From a checkpoint of a small transformer trained on Wikipedia: 1119M tokens.
MLP neurons of a small language model. Each row is named by its layer, matrix (gate and up: input weights) and neuron, and shows model dimensions 170-340. Each number is 500 + 25 x the weight over its row's rms, rounded and kept within 0 to 999. Numbers have three digits each. A neuron's up and down rows have the sign that makes its largest values positive.
A block is one neuron, or neurons of one layer that tend to fire together. After each block is what it responds to, as a language model described it from the Wikipedia text at the highest values.

L6.gate182:464478506479496500534499504512495492545476498496507486448467487501490502489509479497496518458496479532475509514488537480492477491539500528485481503538481509491472532511541531516502503504522490504538449467473490471492547500493521438537470505476487522499453472507524510524538502510504441536534519483506487501490493516507503446438451510497536524485494490485529496508495485504474492520493490519468495548492403492527518506520514521516481503489464487480532558470501505481503549444541513507516501489497545548490496484461
L6.up182:473444535508498487513516468484499503509500508501472454491513460487503507494514530511491500556535558476484500518456526491489514500519496488492493489522560523484527553483489488485531516467518536461502493523503521481497484534497522529513496504523477477521464517523477519494496482501506484531525534535528467507471485544484474489489529491512414504503501508502463510462484550485520543500484515521492499507438529479519523473478503466516442510451483506501510507534552468536484511494517539489491487517505499510471479457467
L6.gate613:523525497507543474484463489516505492514508477489489506476476508531502487515458519524507490489477504518504469508540492490500490531504524504530490510508534540512488539478526492519519491479480485454530534518505509520503545503493496535469488491480502487488461488528508490500496543521508498499494500507492508483501510508526525517533509449480472559491463506500483547497507498524534533498534539488532487527486456471476495487494532537506508517488521508475509498524499489465507501499503501487546480537503500546482509503529
L6.up613:460471500524499519471477498556515519513519487486488473502502523505513464488507496498488493479474467517489493483494496528480514508474498490464560449454491506511485498483539477518491547460512467514508505487533479511473497515510492492487511517511558528456503484556498479527507533481547509496563509467538512526488508523491539485513514497527457491487504474514517518477492479547475521452479429491488500523486520462527515494482468482507488494522523522517523471512500542536482499519497501484520505535482486494481482522517
L6.gate646:455474442491501482501526525485492491552504540512482505496517530513519533506499518463460485511457543538473516489484554523553498548489460493471490510479471539485483486531512522498485525533522492483451514461513530534469469517491498473526491538488490470537523509527526510477567530518537517515494446493467502447538525492477538478487484544492467475508469483570480531523455517485526484468499475485499494477522499500511499475502480484494493534495466553495485490481508479553524487459499524521499495534516508505478457477499
L6.up646:473487488526522497489497472448516488510479463517481513504519498503537537491476538510507462496485533485516482511533477452483499508477487508489484493497502530470525483495474513551461529496488487497496483477493515493557497504489484488544533533528451500481506495484494540525529549515540520517514486472527472488504484503504509505502496483487481473533534479537483514474490506477531537563461511490493495548496498485529510512486510463501503485522461490487519529496543458498550476497504551519490558518524516488478500463485
L6.gate946:540508510511489522467453524529485493485474494535499517525504493506514489454484443469499454503523497496517517461449520511523475500501497541506513531541517495481491465532507564499499516491548476480502465533493499448502491500500535512510486467458472490539486532503509538494474484498525502455497531523488527496467502518517508513504502482495508499466444469480496512451525466461485508538494488473453475497511541515534451470506477508477441525484501469511556489503540508504493518519511506483493550476492468478483448483512
L6.up946:520575502484413459507527525471538499508468501517518520501462559527483514526509519503490534516514450503496501450529510480458538483522522516527512526492528517475508496481497482537475490518510510465499494528501490546536495478534550498474517480485512515446472454494480517498441492501503516470520511451482486501462486506504524490459497533555480495498516548529508523486431477501486519520511520489511485483508498517518523511481563469479492472494522543488502468483520481532461480514491528495507490527544478501488530498519
L6.gate1022:503499501504485522492486540504525480524486536503465514500497509500502477469448562447504509525449504535523462493461506533503493509491501505535550485521502452504488534458484470529505496489523475509484452511543454493514503526485478446562527515480525519540469475477493510488530506522505470482516520526449495532472518471562469479474485493482518512529496539504507480511525529497470475509450467491536519465491473514495485470497505485472518498515504492499472509439466473484506508487457518493475515496492474517508499495482
L6.up1022:459473507523467513470456461487500508518498514516455486513512536498488505507519480457492511502455470513515536471468500547498495531487503502495520541494482500491507479497499515495502498515497499547538510517491479505503534488481500473496486471483498487467496523463477538532482491505533434533483471510475487482497483525506498517486494475509466503515505509488491491539521479497492462512542517500496527541524494515492485492494479515485506501478514447480459521528502532512488474477514453505521528494498473496517527489507
L6.gate1298:498495454483469470462492537500512479498518478460516462474506519474507577465500488519492515505483507465494550498507538516512544513488521516485516540514498511490513520491513481538507485513523479529499498510513519535559536513491479463475478512485497526508503493498458533495489459550522502507508572508489504456529479470513500519500496465553518543507490548509530471486509507514508536518507487509492528550505542517486507474459534479531499523475512503542479523490527460492485524501526488509490494463563528509522477468507
L6.up1298:504455498498527492522466502532537497488515496545482502501471494505523518492519562531464492454487507504449479502533543519511531490492516495490451516498476530525497458462491493535518515488435531516523520474496500484506512512545526477507483469489527494465501499517555465467521487552435532523500528511495548479520462483508492487493504535491459522510492507534469514486460493479498515524509535525485525531527506527525503521492506514518505469484507458524499493481511505506462494500512513531470522526493514484532451501481
L6.gate1897:516527501496498467498468501532466494484530462458471539533511518476513543486481496523488528449499523491475522468514510483542537534469486504512478497557505480518505472520463491504492474512461486515522468509488474486501499506509467510553479460484453515540503497512505518479480488510512507492483468511523473520492523481481473464478493449489498506557483505514489497478496567527491460507510512495459528470513507497496474518492507498500506496511512567545503481519510476522494509507507451487489501523514491486506531498532
L6.up1897:484461488524475477474507456497451511501511506487489503505511490521510534527457530519509508502537499509514545502465494532531495516500471538488507497490516467526495505481508528500514523526517522500516453494490469458512485496532464509472514486494503549539496468457480516504527541504469480459499507470526529491523492491450479507504522480509453534497484517537486466498520505514561461510528521536447500507463507498526491529485418447504509526538507490450478475503541483482527548473481509561489477503489508515445521517460
L6.gate1940:498496477498519525513536494519559511516503491515548491482467488545545500522484536516527489493451477484504550515535486519517500494497428539510496492517492462521509529526490477482483522466505497486532487503471478522463508453537528472521474491494532500447486524492515467528521577480487497454482489518535501455497484530500493474457500497466512504531529501538469485500499505497541534509520493487513496528453466486546486500508482477488498492503513490524488530474488490523515460531486523495521474546507548522466475495490
L6.up1940:512477502495482513496455489514491509523452553536481489523510503523526478472509498559497507509495515486531528471511499510497482514480493470480531525476501428503496512507459532483520481498569482458472495548484495510488523490482502492486508505477499477505506505481522488499522512482487557502539500507507519496508499545482483491477462514493503482458485499547411492508528509517533494530516500542529533521512497501572473492492464507551508471521497510513476497515519512541497496553543500523529480485500519448505524474476
Description: Wikipedia section heading starts

L2.gate67:502461525466496513500520514488524545485521512516511491526477511513520509486527553505505515491450509484521515455503461509492484509533496507509484528498497542487532524524511493457489476524510483505526551471464526491507486478537480456495489518499510536498467460487537507500521445529476465515460463510519494513504461481478504556499519495517567493520491496480480472482507473464501497461520512453515512539486462502443517516489537458476525535517495483462555499496502484493503519503476515475497494504506507493458507514523
L2.up67:458468534468504524478547484484528493526498517457494513479497494506472519466506536538536482514546503492484509517499496464472475490529485473490512499472496492542512474505461496486501532456514479509508488505465477501491519533516501481490530533492462497475494536530511483495465456538515522520506512503476512521537522496513468462504502478484515503484558453548492448529530484505509467489500502487550497547473464475496473462478447513469488485551473554472513501472490470442506531509508498501503496535509500498483472496509
L2.gate486:517486514543492503519507534528491463484501517501481499509471460507505511493534490526498476519484513511531509540494533515532491545499505516464491485515515486545517451460512492455479525513538481486532523468575523499513523514491476500508517514506505459490514497531460475528506496510514490525489514523479486514464534504484512529467473479486500491478481474511459483501527454483504520510491518524494503490536516456473476526514513454492473570493506487472472489533485496522513497536517547538532499540527530493510568449526
L2.up486:476521490518520467486461527513476505505543497489484452530472465508499447504471480475498496469521504499495536469532461448503490539468506493493530523517506559482481480476497512496558543472510517471511505502480487467511467519532511523490492520546477515478501506509490482497517490491534496503518502496526541480517519496487490489517514517523507463520520532488506493532529478513492470483538509514507473480480466524463511496486521480488482537562492486534445470516545513489500451470455461515484499505483493493507494491479
L2.gate569:494516491507464512526548473523542520483473516462511542512522515521473487489486523483481548495496494439535487499505490536504507478518487480518461471498490455489477541509492521511504479490497464518496499485507515486468451472534504506496467521530482478484504528461475491500537472472473505506487527488479513484449498529490493497487488522528486474502489491514528460477550455492518525545503509534529501473502481484520502504480560443501557498538445462541459496482499529465522544505486533511487491529548507495510434510511
L2.up569:481524493506461517534491501453527536471495487494517511538549485531502533480522464476493504502521499486549505477538523490493499521531497505543486553496496468505511518505516491513502494484481485478493504538477471530497488459531521515511510541541487516484510525528499504480478509546498504512491504468488502451487500478512491505435488535519512477519524492526433472522507497537490481530503465525481521530461493531442501507525484444509508462507479518503505486486447481500507499537461526521518503522526471543470479452490
L2.gate973:454510495509536517503484511457532528514494480461508538478548505507509470494481475479521487502482528483532483484512468495498487518534466522471439489505489496482483483511506517539496440473512494533513498496510521479498542484509491518498514428528495522493500517546535503486506481474468473493496476478528548439489511490515476509518461474502501509495479507549488511484525499490515525538535535511512473523530502549482500468478493490466509515515504475543505497507528455500475496509525458523529524497539487495556471478505
L2.up973:451491550477545518500491501494503469476457489482510535477555476518498502474452487472472501471521499518510489508534494522539531475551517503517504508505488505506542489482525543468501480489525459488483489513490520478496463527481503490512487465479524547461500493489476456519500512546486450523499483446512487524475505515547503522532472441486500501540476504480469537496467505500481542522529514487437538478482471485514499470478488503516497456482508464462541529480496487514490493508501475510521520468542517505449489481495
L2.gate1571:458512515463467496479471491509529453521483491499479492497494475481463499507476503559515498474483550483492474495486509495540510499491494534504542494532548517485501533482527489505460523547495454511452497482533466501512509497437501528511541461501479528495539506516457448529514506529468470467507510483505492482490482460463510500482455519480504513525498524472531537551461538474527492506532535502488488517481490520515485470560463506463495454482518473495566489528525527493486513519487487527568553491520472485477531474494
L2.up1571:533495489526497475484491508505458484484505527485494524500465498494473539514511515487511529468479472516502517499518449497535523464524528494474511535473505491530529465523513490481529522489487524477615529461449526535572504487498538516521525481521536493497465507505550491483473487482510487475519514525481496517502457485497505461545536476517499496492508490494535507450499510517478480503521516526458453515501496528489472531534497529493500557490543523525505500486486488526494456465515488495483507472511506491510537469505
L2.gate1573:489505478489512520513476499486478479511509508530543473478504477519524517511486471491460514481488517460525460504517506500495513499500505488507511517510493461475490489452494461518531496505489544491467541478457504485508478535506441499486544528495478507501461502504502507465520535492475501504472553465520464478456481525478517498530530464502491498494466463509477519476493478497517476516481479495482473510489482492511503519529474495501487550494508493487503481509505490500475503529504487486486494489519519453521472507496
L2.up1573:477456496520534492486506493482465491492529495453538512485526498446530495503539454491520494458498464514510496501487502507535516484515515478515508508511441508448528521531508508497509493515515527508512515527502498469499510524494499497525529472519510476502482497531537528519486471507468477530497510470499498537498500537512508458516506429478547530514488511527466503515496464470535532521487556516530491507488464471474469536514488487503520532500506484482435545535518488512519483499509519553504477483490494441501450495495
L2.gate1734:486463522521504540492512505479503446527476520501479482510459518476455517517485507504502502456493521512486518541508544443513478494472461516500542465512472496511496504496491499536518498541496447502498536512482486557478501531469491490453523490516451526514466515492537471476506502521498516499470480499494529486524473521449528525493502498542514451498479474496516526522488515485519502487503495530483533535480484509546515445529501499479484433478463467493516450500513522509512508533478508511557501543455490519502466504510
L2.up1734:514477488519457476509530505518448497540517533516484468521487486498499531500479489485485493512483543485509478541496492494559505479530511475499532520461521488530472502523504449499515536471532434505490502496486475547529496495499540501474475462486536498486522513514476538483535470487490457507550480511522481484491483475461511514511490486488507527515502474498490470505442507567523488479509522465495482500467443483455468544549492432535507518515517526505517540526502525517483475441492492492472507488521537454534480494491
L2.gate1905:493530509500477547531498500496539491500460503484449527563527494523459507448526512509522463463475454539458511497501524493512490539511486521483472536503485486524538453496538503486453486461495495531453482503467524473500508497552496508496481458534529530552511493535521487491493469479469493469526486469490476459484543511477449451484515485524494497503523490480493518479503467463476497494473483538530492450514513511506520469522509488493513516546502482498451478470523491591485456501532478485490501474509443505480469535508
L2.up1905:490533472510484519471507537520473543486542518535489464539517486485518517487464508502499530488549455497512510506474472556534508509483504523440505499462500498478484533479475476538509513517457501484514484455532460537538535495544506551479449485482521522474461484531451517501530474512513492437492508482491496464509510484500507455544478510554503544485519486516469514534532528471505489522493471493510534489494478493485501520527508485467484522496504489519516520562534514536523489516475515499516507538491508537503444521525
Description: Closing quotes and headings

L5.gate1319:527520491505558500460544459493508474493530494502481520513503476507521496533481492510565477520497483517520497498472497492510475551538520482504483496453481547485508498503494465491486502488499503527524532503514491448470487447531489518538519479518519454508481490492473494471497572525525525515578456481510514524497532455469533533502534500478484531488506485475544504497491511522508469506482484477490447513510528530521529533502516518476501511498497498492450489520464520484506537464505512501480475478535468482506459502518
L5.up1319:427470478509552505520504492457457511516508508460476503494444491531454533503529500502528493500484487454494491480499456500453514479516481496474486492534516515547492516466484474490470491489519487463525512508460488525565520512493469511462519519430512509515511459457511481461512511486513515523483469489471494481525482466449530518512508465466490507511459493477490531471522489490516484553502509526529484524501476530509500500522487526489535500487476456523510513486461505497499553519497477483516492468437517544489486493491
Description: Closing quotes, name endings

L2.gate235:537550476499497551478477503545514506532482501447499500504459533479523503519504484524487459500542507447498515497506506504518488550512494511484512509513485508462487523488505526518532477520529477499494525499507484464475509546499468518488496517520529492513490480485526486473516526468491511493505485527544498487465518499514536530497478478520501473544541500480515491503530533463495525494483502498485499505516527511544534526474508438524483511537545510477497480508455434486505508495455508484557492480527503484555482471511
L2.up235:525490471564477463454506519467484477495513501458526476514475527506474471514526536551534524487480472487533452483488487518471563508512492441542490503533498471508514526500499456518562439515475530483500508487480535478512509460488490472500465505512502517499494482490516491519474478504536519495515511480527508507476481529428505510469516514489556477470486507454512467497523507509516506518499501463503495515501513496515502468537492534520516532543477517509499530440531452507477474505515491514462523473506524493532475513477
L2.gate1007:495474479508438500481475486512499518516516536486510505559541517526493485513532497527490483503514511484515450519475506514559539499509516459534496491470522472507497442544521459517474469510533505523453489512446532476521532521458508536510516482500508481515529549520492510525512523494501542499537486452482482512463488479463460543476509495480510518518474443452489488504520504500448528519484496520486487542464477503471482458481488530473516495503492504433463493520503484496498546525429472508473492481473513499524484465474
L2.up1007:508482484517417525493472455503477513486532486474511467472547485487538461500537519478517461521515480479507482522518470515570508526491484480504489528520512488521487431497509493531516480502551501540484478539526523464526552508457536498485495493532525492443497501485511512518497502451516535512494528467484455514477473526477495530519444465489528456533508459485513495498460523460482522484491494499520496474472512493485499504513522529501537522502475540484530545525498514550504511533492498514470469514492490500532503524490
L2.gate1081:500501518475492473508477493476480492526541505510461460507473519477526462497544479470488520491485488504468465540513519497543486544535486496492508496490496459504468470479472452520499532473485494525495523494473509532488567502465538495500515535519513480477504551479503466484543501506488487516525431516508530531512478525470539501523509490504516458512501509481518515503525447489480496473485541521503489510501496447471516467528552516479508500508499507514494520550465542527473512492512506497500515506509497502527499475499
L2.up1081:525514489495493492526505478517485509568519505489466479497497490451543492492479470500486483511483448514516484511452480516476524471507474527503488548509562475515519497536534523494539529501472470490500470462495492515497479502491452546493511523476512523449519521518512456512492483502508507501499466479534497489516482499457494481484508502510528431535513510547530469498473465476516464553478479501487539528481474501483512481448481510517474503533501478487493464514480471525502552477520502523498511498513540508466514508517
L2.gate1236:512461475511501473494528471450480496489473504501461485535531477516509510495539512509523515536498508445489485473516506528534486504476440523507467517508503487524478487482494461502507487489503515512505529501479514494535500539516503518505451500555518517455527460523507558483537522480548481501502511507470496515515490472511461523510519484469486506520455488485525472476549520460514518519510487518491489485456502519538525502476492516467512516476498519451515496522493488482497546456472470484547501486532477464524492526482
L2.up1236:525477466513452512494459494502517460463501511484476477511514456476483513540512513482515477521504511469507531457502529527484489490482484493494521471492540501480506519472509466561544552522540452489516557518508447482502471511487503471496474478571488515494519474539476566513522527473501518513491500516498480509473471493532476499498500461475495502524494514455541518479514479449502508508516466498509509482510512558528536471450483493474472517485522525464546498526500482481506524479477456530524482503518506522521488520544
L2.gate1689:555511482561473508513498479512447533517485515455525506516512498501492476518476462506486493550495475489564502530513470511485507496496467516521511532567480458499526506500444472481505485483490479512453511480498517533436534466527469519489504519505489483494520512487504509509490534497515504481497476470537480500522506516484531523525477519523499473497498490504502458469512460468525521484511495519460513510517471521528538511496472499483501545498479512505517518488508471493477550512518516517482489527551478518547440496497
L2.up1689:511509458549486529497523507533451524474495525494553504494488483466529512528519477530533519492485481496514501541502468564483489497504506494522494499514475497491492513505478481500513490512495471541499495486498536493497492454529500506479506515524512497484525508523519493500485536497508542483522458503549487514511545522451523493542522503509495493532474482462515457485461446458495488470502532520454502525505536527511547477485481493513480550526525531506504484453441491494477511509507516532509481500539465507538442496480
L2.gate1771:526500480528492507506472484483511527488488489467529491491509497531520511469454487532531499488518534510495526477503488503497450476497520487469473506493515541477503497508522496504553490497536507512514519457506519480514445537495500476454523485534457555502487499463557534495507502539525539484457479516498453515475480500514514508501482480485522508520520491470462450547480531472508487441498502500479512505513476512475518522457464461465564511471508553500472478517495472480467472474471497513523502448450510473520487528517
L2.up1771:512503510506526533517480510483491508473465454516496505498510514538562470508512485525518464482538526469530535505486503509503475517486512507506508524487490512498461492484536482509556473498509505521516505511497532460502510517465497509461505527527519521474513441523510506461525497542486503500451486473519480535505537498455555499526500433531534479496538509473492470482507529488516494469495481476511501504473495523517514491474505503483514531504509522466543515493498465507494491511502484514542512490434522479534496505479
L2.gate2013:481512470519502521484467482538517460502481464463525499500534530531486496515513501487464497488536526538527520486548498550446478503504476502517474498516490494499497496490475482482487497474455480495470479474460463493489517460516520548474508490539568447468532485517497468451531541548539476521527529519462506522485513480506489513496504493451523483540526510501486497529507491484485494504523489522503480508483541524480498478495492526470480490504533523533494453477455486498499492512539494510533488503528508500463482495483
L2.up2013:480535517464529504493488509520453499480511533481547485509498482494489478505498463505466502532478519491489515474489492474499430482501477475515503468506497517548510534506476465557540485514525465476499500472468466484523510502525535485475487495555554525487491483502548515452472464500498500508484499522522494548480471494459470537522552513474524480515518485478561529496502505480526561494508493521521486509453521482523494493493525510505485489479527489481510531513478488501524491519496468492537457499468493486518482505462
L2.gate2017:552493486492518522499509543495529543479515570494476497529458534449545557493492525519528434438464551516505507492482538474463520505526523488453483454478481525519566498503505471516513509504493512458529517465550505466469467516519516508502484484514522506510491485503513504484493514538477520531531526486544457493517503527506448484520486509514535519523520514482465511502534550525507551508493477492468485467481482476534539512526479518497459532480547532539495494492475506546502491527536502476500490488464517493493467497511
L2.up2017:497492545506500439487490499529481529529508481464565489488511448522524467526462496515478519496527476471492529493492463454516486518541539568503535519498490502477503468507447478464525454510567510488538538494483495516503502492508465500502513467469529460531534484528532532525511487474509534530516524495491496493460465504511535482540489541514460554526463529495529464549520502478489539451493526464509513498458519558503518549489500465503503484512553485471521513500497512516489510453483516514469475522505490476516492516504
Description: Compound head nouns

L6.gate379:537483522523509527441519483499495484490489487561521502482479490498512481511505520502540496513494492488473489520467487498512471486476515465542489455518477493513498454535523450524476541520522484517488510499495498515447505505447519466463508517479521496468471513493499500486523516487513490519523486486527508543503498495508513481484530500460490480525523477513482536478497481513516479494506522508528492506517507541508510521478488500475496488497528504436508491503500552456517427418529449547511486477520497520568474473491
L6.up379:537470473500482497514477558477541544440501469488516463495566491509505506468522517519468489531545511492467515519493489527534543504500512517482520501550491524529499485504452507491505426496478505495485480532529483498499482535533513499514520516488511445440496526482526527482471460522477516505481489505535493515478506531500487515491503483492520530533511484496480507510519509517507539479504522464480517478487504520486484521522525513513514479478500511512490482484499477481459552498527532487533480527504535480503514520455
L6.gate531:501492483461446518496516526498480540507478487480474495516492507543475477517516498485514547489476471486470543459466504508513484533472505476499542473509460500495570498519522500539498502524491477479495525483493504494494470512533488530527556527519456533494473539498506519488488470501519485500519483490529458510542490455495475523466445441487493495501502489507492448466506520531512509532519470479510489459493516565519515500469520546508521474509533509540489520540541504490509487507484496507506510477503508529519509495534
L6.up531:456510509516466477524480487488484514491469499532512450475500478533513513519531536517513537504490465521502547476498465518502475505540497494518490501523481498541507510507509477484468503479470499514534521525566474507525482492512480506512505493493488514488480545515499429502522468491524540501527515504501476525542502520527492471476457494453494499523500508484513487556494500537465504514490541508483484516478509449522519476507479471469534492472503524490486473487534419470507496529519491475485542555542513536474502493524
L6.gate907:517473504459533524519498509512473521483485505506491468498496477522488498522474474502468469506492522495509544529496504527496469506460521483488511506548507513505510501510483506523501496510533477461510520510488491514498458520518480520464480519425543498511446506560522490490500528509505480492510539482466479502510530521472523500513494481497524491504471516490489511472544505504461449520513498523461531464459485491538489546494504490521543450496488472502526484492484484537440455511497499439522480453476472492429529501477
L6.up907:490480491514488528527460515508535559440509542485501505500516493477506438473504502501493533451464441501510473507486479461492517498506501513481513485509495503505489498481516493504536479476539512503495487508498479538492488482467485481495492431470481509544511504535514522472517499535483539529528540494479514514492553537491472507494514522524482496541469486515477492536498575492470535487493487515469535522507491524485488525484504490484506509520496523523477474468503484517502507499545510484483536446516549511541496476501
L6.gate1092:484476451503516490515470461494515521500496503516492460484479512535515520515494545507496482526472490511501489497527511487485543485479495507508555537552476513560529503489503478530500474464468494514525544514492492476557511529508462509486526534461506481484489493440487482506502528487499486504489509498493526531504503469527506535533502506495496498519509495523535532536465497492530470489518524431476552509489489485468511446486538510455503518480522460513543482461529531478578477526511508510515524486486520475478489484553
L6.up1092:471459531538542528522532456486517498487528498541503537468541518535453516485522460461478507513474534479459497479524474568507526496469531495535495543537495475513564537506531470496508491511511520581465540438526500490527479528491489533517485515456491483517535432514496500580491547455485503535475492488489482495494467493511499486487520498481517489462564520468506478484498527511505538535497501513458535492476503518484522549463490503506549493491505471487489483462469447492514498520535517464469512487464470491492477508468
L6.gate1102:452505526538468493515502523495498524540471530553501467465487513567519524502506511491497539534520491580499513502515421489515484496481479491519495458468501475491504475504528458517507450495554493526521517487491458502493520474494514510519494500502533517485524539535487499514531492484526447526494487480481477521531511538515533555512523441541538469506447471492533502500503462461569466516537508467502508498478480540502517544516477526472460462489513485504511484521497512508546499479498492504530508506503488511479480523448
L6.up1102:530520485510441536484560476531503486479513516553481515485489535512514460497505459489494492476517507539496436478535496492480481459485476532538487528512507524488523513532452467456449501487488539510539518490466504528551518504490505514484495479491516545529513522511535492496521502520523547505481478479490466470457515524491450537516499475491510508499502445493501475518471479525514486551472449472494505498503523532488527502469492512549513467501459491453510455505437491534529501437488505492496481520500523496503509460483
L6.gate1505:527472501553552516473469510455489477512480455507488514510466505533490478511486541489475505490549517522457521456465478500524496497498484502532515466535527514460554478523486515489534452513554464504501561550532517485472488465518506511507502462508504488491518512532487470472505485511478490487484477475539561477491558555512485477508472491467473512510479522490514488505457520495490486507487512490489516522528488539473494505447473558499530481476533481510473514477544494494468516563455521531512537505522480532508493509494
L6.up1505:509461511469490458507505491483505501476481507476502489480486538490474519485473487499510508539488493507482498475492516478485530519503500489514481497495495478508509487477470489512500487493489496493499510480511472503433509507500527482558461528478518527489563479527549504454530543491493437504520461500480440484500523453484466530515556485513516488504491487533467524518511527464512540475504524503518523476466537530462479501496506521419525472550468544542497490487500512494539503474514516505468455502488490480478462474488
L6.gate1654:487493511518461497542498517494515486460525507498516479492478488495471526482526540475553493498542533518510483439449474501497478518493553455521467522514515487491474509491484470483483502487482476439441483464506504522489506478506457532491465485488498535524513478487467484510488525523500475511508523456491521465495523539513462513536496475551490512530487481493510494472498526483549553474523473518497500495483450538474495513476447481488539493465466487493491498504486508454511476487504518469544492515450460511511482497486
L6.up1654:524529522480512501513464500501468533502545475478458482482457524492499522528524525505495539491485556490538470472511503497508456495482494503491508492519499524477512530497485471538505462506556517496515511478491512537512500476498475528504483448494510488490475513485487492477493430523471472493557530478480506481482501533440541481467460480518496547506488469466499491470483484494494521524556496497462520483425490498521512450475478509513534507491535500493486474482457528475558488499498495493476544565455470522453538490506
L6.gate1703:464479465506528488544504495486514526493517505520524520524524540528457531478543518530457521521489523528496521519529478465497500467484521486481496502489520472527478491484480485477537528556475483478493512485530540492490529485495478499498518524487497479494508511497490481465505528456489493484552510512451464467543466535489488512536519457541504554488527498448474466488485485474517537542538519515476476485516502530500468493496463564489499496498467494497510479462509508492514494496462517468524519523506539448521466437506
L6.up1703:524505491502452506468500503549495494485528515474508519452469531505539531509529479575473495485494505486499511542477519499505510487519484502485528475536488528532466511506444485506503509529512462472479536522518524477488491488541464574475457511529479526522493492504469517486533475473490452497524474514541523509487484478464510539520483475498498485486473457486493497464479494538514506489491485531508472486510482489486525493476506480504522544462502493524503485527484471524485510516482458503510466477470488493484518506432
Description: Media and institution names

L5.gate2013:503483497542496519509485476502448474567530481537494462518486514513515480518485476563479509520486462451487510467539469484511471498479462499513500501492513498476473495489480482510510483548485506501538556464529496481521520468483548546441464504540519497424504501531523495485516507514503479512515486491540548529514481551484551528499473488481517483464507491494515443468476497506489502517511517497505508484467461499500513481503460533474491551533523515547520520505512520532511448515503473498493482470473488482532488513491
L5.up2013:483502484506476504480497507489525526527476520485513469473492480521495502538490488490515493516521540520517473553505492492502477529474500504487527544516510513524526493472498438520478499456478501519486543515447457470477490510549463514514486475523512526527526519493524468461515521458534486554479522499517519490509464547515517515541524518462548484483467513512477528488504489473467506498518509548503524496481508531518496491510484528485473542475502466482504509529534544496500525539488487505502481429496498492502499463481
Description: Head noun completion